From a checkpoint of a small transformer trained on Wikipedia: no biases in attention or MLP.
MLP neurons of a small language model. Each row is named by its layer, matrix (down: output weights) and neuron, and shows model dimensions 202-329. Each number is 128 + 32 x the weight over its row's rms, rounded and kept within 0 to 255. Numbers have three digits each. A neuron's up and down rows have the sign that makes its largest values positive.
A block is one neuron, or neurons of one layer that tend to fire together. Before each block is what it responds to, as a language model described it from the Wikipedia text at the highest values.

Description: Hyphens joining the parts of compound words, right after a prefix or first element, as in multi-sports, pre-production, re-election, first-round.
L2.down791:077118117113153165068101121122104111103155097108050119096151173106170214135121155142093115119105133163162166187170119094147111108055114130135128120129153131172145151183114150128192095130108094115097089130205124164105174135116108126112107138138140131141151204150075143128120201096158111120191114167150153154103079108131122150112164129113127154140174162116104128165135141121095109109134
L2.down896:156091098154124139139148167088188110106123140156111142092150165082097107133097048129113186137103102109129126147092118104132144142124110130101107102076070158147087136092088157183131161096116103096097094145111101131072162135091098120107105154096097084125117177150164097085206091103099098144105168131119120142082140111082158187090137152148103135065153072145153203175123149155099117133086

Description: The word of (sometimes for, &, or a comma) right after an institution head noun in a proper name, e.g. Institute of, University of, Society of.
L2.down96:142117188148140108106074083146086154089098131108141087103063103084143155107119126123073085152134184187207118129121082117068130144157071123090196158104130105122160082147123074203136139168140099160130110142170098171098145127163154126132063093100078076165130128130138070096210100158139140114106155116136077152119154144155187130139175116141088154107120083135084142086137107068142119147151
L2.down785:162110163123133074087166145151159179117133190093136084117104126128143121142172172077167074119178175129154164135119093168096113162157134150129194125124120115110145165083165108105111121119156076118057120155130160097147163133123124106123081124166131141190095141207159101176147112146108124130136112151158134125143097123128158189114196076160117167150106097127171122154156137121162162151083

Description: Links such as and, or, a comma or a hyphen right after a first adjective or noun, before its paired term: "Political and", "Hispanic or", "Awards and".
L5.down39:106109048126134147129132095126142185114153120076126129174113128125162126109150146102099144120162139105118120128057137162069145191088085138094095054101084139147068134150136131149110167134104090117122117145184122101107115168218101065174096113188118143127145168116134159065149081120174127106074117172123098099158089119193186159084183147109142114119083146181155111151167075145075131145090
L5.down106:083077112125060097160129139107119136153165118081115109109105102152119170205065091151158125098088121081109144095104125115109154075191133171090122158156130132117088106104134146187159142152110070143193133141080129169129129124110198128153117140138177100169180161096120057108070118105115147152150134161150139132110202116053103194136122064145103141153063137119142103080066113102084121130160
L5.down311:185120155116127095062182158144151112144161127065147137135159075128126122207113135139143115097164123115129052179146128104152141134096123165142116096152099102123083119074089137127125156123128067129144163192167115130073154099192198119139157077135142118142129045088020112123122110081099102117146099074085110063138156140112148176109113168145133175119140142138161104113102086150094176116128
L5.down402:159095114127107122141111126123106116151181147177126116105126132137167162192155129184160187148165136157087165134170093111124131227104145160133070122113117102073080154122147118131123178093198151093099130126144153141129124120118119138104153119148140123127125153169068077085077085088126107127135107178104155094067092105085097134107136085132126108127146158076143094093154161121132146134184
L5.down416:074170122141073099082126144166148174106129171092114161123118105108154211174128106087124113139156108139124100162145109085067154119146203126168119088083150121081146121171135136156172126046088110106077167127141092134074158125024145154128107171125203118150109105170160134077185132088135123090087126108094131155129086121138131124068112143128112128139131143133114183139111128094115102138171
L5.down427:125139129149099144137127143082208162064136154096162136114153136160078124181086160123103177127169126119100095198105161124154125105112102130125166119100126133105152157142136155106145160163111154195167126189110147161171110148183126126095097088162170178133176114100062119110132178157117159089153051098085114099142128141125114122056128188143168126037058100136122099148167109161084129146156
L5.down566:108112112117087108165153100138126167099151107165073127133147167086124194110149115079136130121054099127168144123152144133121154091103075086159134172163156122214169155126109132110056109136041077122128133087124109148062084095149102162182155157144118129110135162146087101194095064115164173075119090186118128096102132110125081093105103150135062164146142168145080141100106126123096063069149
L5.down712:109162112102107133133175175159142079129184164178063169091162141114141189132107129193109130139130157176122118184126137148118132171120153115121164108107135112117125162080126174149143113134124141152144094140133137136137160100192129147074122136107092112120116131123121067119098187144152163119174136151157162099108142083138132167109077091119123108117124138096134151140112156061149126111154

Description: First word of a Wikipedia section heading right after ==, e.g. Early (life), Critical reception, Legacy, Awards, Death; weaker on occasional prose words.
L5.down78:176175128205103167159123139107118144116134164117128113122069115161092109145145140139112138168128085126177071134145100085144147128119116095092155123103109098135052150108137125164123101090147136077130121081131143113139160166138068105155127133116103138035089141125134095112106180146145087092140135147067141088169121145091187109151096185105093145050070119116107140111144072139106160165151
L5.down80:096150089154153127079136144125146203118167086154115089114121147120157188157108130107146158120123121082100120179173145105175126167134081135124119138114094170160143153166121098184148080146139099129167136098115110159107161103179161186123168127115187196121065159140135105108121106126122126159078164106113067073135175091111099139089180111158106116140140166087146166157145124098076105115116
L5.down422:139041156122140108104168143064182099096126152115132147165117086136180062141144082129111155096094125080130128103116111174062132119106115171158142086134113129208120095059128054098164141173159093075124128162144149133117075136139133110086112122160080102155180059150101149147087066093201126154123152162202117101109118155099131115115170174089164165067111145131196073098144034069130137088138
L5.down586:170092127108121092129121198113101093157141105176086106093133154116181140186076145180094115086075106117091069110070135107138174103093146139140084139127149107124147106205101123127116170127091081109134098105077124108148141110148102115125119119146093203133137195189113084132143119165161149115145123052111100159099109119134109130077139112109104112161153140134112135146069108142105163112151
L5.down760:133162101098106090151151119191095076123143159079128099079119133168152136138122152094134140088159140157102139105136130080060112096180056143103082115118148098150129130082142132108144135158123125131124088128077135162182159122153146048131120087092128147104162122107134128157094171107131152152119207097125135130105130133099126112131077145198150149087049103111134183122106136110117137129171
L5.down861:110091056149159144162134072114127141168108114123091097130073203118114084111209120132155120128140173118132121127142145161136114164136139075133142158136093139161191147140183180101115104116132106098126175197163141071169107059117071103108065010065121100066125126159147117105106099150038088123108200122167121119107160112146123137137070190166081125168040133156143153125141141176122089075123
L5.down868:129159183169084135091121167163131104142167120057123154087163139150111078169149139168104144112120144098182158111096175168151183161149160138131105114129114154135056104120108144141196135107109103178150125137163141205140079129087168173119106106112107053150152143145073146120081192125140107099103155127156140145123080082075098110152157139140139145125119138125131139114121062191164110130135
L5.down977:136175125095090096197132140159136092166172117141111110112121118115171139140121111100130134108136198143155150119133135173117152122130159125116117168160108117127107131141079142107157167144034113155138087114098124105171120131222097107146145115140150117093147189149188114160109095178080124197085140126180114127175137136096136077115150095169198154147149158166057110110118150124141126152114

Description: Words inside Wikipedia section headings (==History==, Awards and honors, Names) and table header cells before the pipe (Title |, Player |).
L4.down78:084083086142111126107117112144115099127098111145079118093116128094114126112252076106123056157115090112151093181125095180156111097120098183112083120091145152158166119124115128068125143191127147165106088157101195147140104084125107169124110137133150164090113160198144102102120085155120147125179111121223127081106114148147127123182117073154080132110011137199131111089131146097122156192123
L4.down273:125129100139128086138131165052139141046085102144113149145100104103110112169079107182102115138152095190097168132146150123148060143103112105141160119148122141101120113153136150181134158124135069135142184126121215100178165130109155107112146087180095142126105090135087138107096085129183133097141136124088121070135127140085157076147123099142102085084102126135145154070110129156141103127098
L4.down817:161146159128181097124150189145170134138153112109131123111123119168143079127151070084177129089116107128128125138106111117146181105112103191084185116126062131117149119122117111109129103126156131133082125133083132138152183110086129148055147057143177107109108082160155132102101128144113135163099117102140102137149149150094134110074148119133164094141078182123142160194094039152166094082112
L4.down900:137168100149185087158109129103102132171159089169141141102093094159101136144189127154152091121157090121077132177109134141133146081122108132069183178058147116105095121139132172160130166154117085121070109092140171200089170128040132114142162103125117126122180141122101145092148147084154099084101110151125107054175103078144139126155152089086102144191135124116111129130082105142144146134087

Description: Line breaks and list dashes between key–value lines in infobox-style fields, e.g. after "Time zone: UTC+1 (CET)" or "Website: …", before the next field, section, or article title.
L2.down56:153156129080105117123148132176133152157123153104130084105153139169147127120109155140160152125124167164139125150086142142134159113179077097103130155095114162089149110139113149086160124130054157160148120061115087133157127129170153138130043131087114149111111116075062171169150124154150126099091099096093178147135108102217141136116105178137081085129069078134173142137099128054109045146168
L2.down888:149111115197188117063085120138137137123147133148148085117180129138097110141155160108108151128177112188156098169164151148151112127145117136137128135085105097105124115148136083142163101166077168119124115138125109120123118118121105117128117126165104111096159107090189159143158139175054188111058110128092113091116091115111122115128138086103138150179127143147105114092165099113153083093114

Description: Short word pieces in the middle of rare or foreign words, mostly taxa, surnames and Latin terms, such as Chlam-y-dia, Plat-y-cerium, fil-ig-ree.
L5.down314:139102137082129118177137086096059110152101132148151149128127151111099103097070156094127090118056161131078072134193122110134086119157083142121159158134109130121155099145124091099067119141085166194134098092115072117138104113104107114063128085127099152101111100086127109107153099137168150150143138148147132163042132132068043189121242124123156122103201145155125114114170121212115096083071
L5.down363:119144130158154122191149114100101151128131128187102209089158123072126113108097152128178100128137127142108117089100082122168145142187102128167122159148116135149175131158081061166080127075137131189069104092151155125125088069123091192103156070102146124136133118124138109107210122136150113147090087132165092196104111132143134145151125146165162105158149079140165073057197136222182125145123
L5.down592:084188128101153147110136114089084087185130106095180199112147144113139113132138104145106070190171143109102137131188131148107180183076127142108130057153110178077138058124105095131137121095192061111108074166129109154121123105133137120076076098168128104149117151167125133149158185112107138148082118160121084117146078083098051184122145129117146122137114107134111132135136071139122152067109
L5.down639:135138127122080101118140119106135167083141102127168139069139100155145087128067115141157033075122118114138082084201137134155093117180092132133075110121151022102154146130093110118145156126150135109132118120099089199112190105142095104099123099087181131153124069172166182158143093156080118070167142144153106100101165165085156096144181120156155111101081135118068116154183159110197088183139
L5.down832:092121143126165139144130076177135151103119132149119144121104156136136154076163121151087138114161144176113075107125120198114160150195128157108131133135106218109183119114151117087146143091192155108152084149137103070144219099183114215187136061115143172122084118115189117109132122117128092092089170155128098154080075100136051149140130152155129176152106136103147065123172090151137137145092
L5.down912:145122103115131105114147112110085201186104104110086159135145138134104103057063105138109192139087153077150085139142107129171138130118135099129157072131080039147106237181083149156096143130106073140178119123128088134153129145147110178148160151122098163150065121123144137162125167125128125114124147128054168128112146123189135154170168082091110099114162168115156106193123187124183144090151
L5.down949:133139149143108116129134171136193136104086171068107129146077129178109183149089030159140146098113102135093158132166136175138129084121183146151115127136160108119130096099122182118108149150091149174130086131116151150100058127171168093145129096116081137123118097154111106091155168097151169095125046150180187167168084151106090153185113109157150197124022126138133129142123165088114139127120
L5.down1013:104127153078109112147194075178137108093135064172066082103126078160123135152164198115101109143122082158162094138137115101196106168124135132098167129144082163107122078108138125128074119088149126129054080152139113116147109101091172141116118097137094162191119158101169102127157136128071143092100141131177110085136097124177135167086122191098117117158105103147144098103140109157133163122092

Description: Words like and, or, a comma or a hyphen that join a first modifier to a second one inside a noun phrase, e.g. mysterious and magical, mountainous or hilly, three-dimensional.
L4.down241:151103095115120136162160166163135092108158114116140131117108167184090068139109053078171200134058110070131120154106128180129167090086126192130139112155145158154166170167181134116095124101106086169120126113124095124098158112103101156118157142075184066157175106100098153198152120126146135125111129154159144097151120119148134135145118152193165110147185182099116168061081120114115133129178
L4.down410:183131095102096094121105110060127114135101144114092069100109127096180177207121119102075135120100101181116158109203152148180170136172152141089048162070126127155134100097127147119115105121127125133160078129092089051143113138176154135160115125146111118124196093147151135149198142138098172150148168187134099105142123120054062121059130146118128122179088153151093095133115133100105109147134
L4.down656:090095114126086109091117140105142128122166147074164083138168137103127207164099078144198102121105120130106102149159112133097085064115110087163120088148098171170146187140143100140085106126084122132108139151100117068062157162071141062108129215118189124117175110137152109145137119069129142190105163135104140138142142145082121169193149096146117130116093139112099126186074140119108092147157
L4.down784:104124143150138122075118161147133068157157123113125147124119197149130106210158134128117164123075080164141174168119089165199092134150130161102109086086077148157167174151119129156098121172051173085133087149159179121104154161085110106116127137106176074187158090072114158087132156113131140132149113123148130125129134103134125122082071110117134141159131162137137200137123193153156113149114

Description: Short word-piece tokens in the middle of a split word, often rare names or technical terms, such as co-y-ote, Tri-est-ina, cu-in, Pla-id.
L4.down179:124141176143157154152160145098116138076126126160094120128052115156123148181163151119126146117102131160094115153088121136115104176141120128146114133151125119133146092133097090074048136111115140110109141072142111160171090115115124105122081104175131138064105159151114118138100083113092096094082096125177116100088142121083118140095127062185132132127149132123116089133131141142144085185164
L4.down313:097131084134122150090133086144148089166167116118215028097192075163086128144100197167162140107109089077114154101170088134180106102119197152075129145141136125123103133120115146147134106121110159087152077109109027148127073142219162099124133100101160122070165130100170149162113163088135148118077170089109135127163153135159088126138107120132157149158134121051147056141117113103106117097095
L4.down418:157116105146124121117205090061156118095112125054146084206134077112124107104118146091141128119161131126127122105147164116114138190132143084176160183145142060093140069179072069084077145158176094094162117121085183134108162150148149140093096101100071182101143128088137133191121148120149055103142140123188137072123150122158196115129198179168104095140099095147107150131120076131156153080185
L4.down619:142102113118077114082125133122145135213115121083103095061171175131160129114104151077121146146148082138130108151107165110150134111161167121093114069126126183120137143121092072141088117119068120141130130146164094146115159140122105153144106105099156157111138132095027152106085078106120131157179145144065167123148126125089122139083097158096164153151152111131107119164149091142121049129148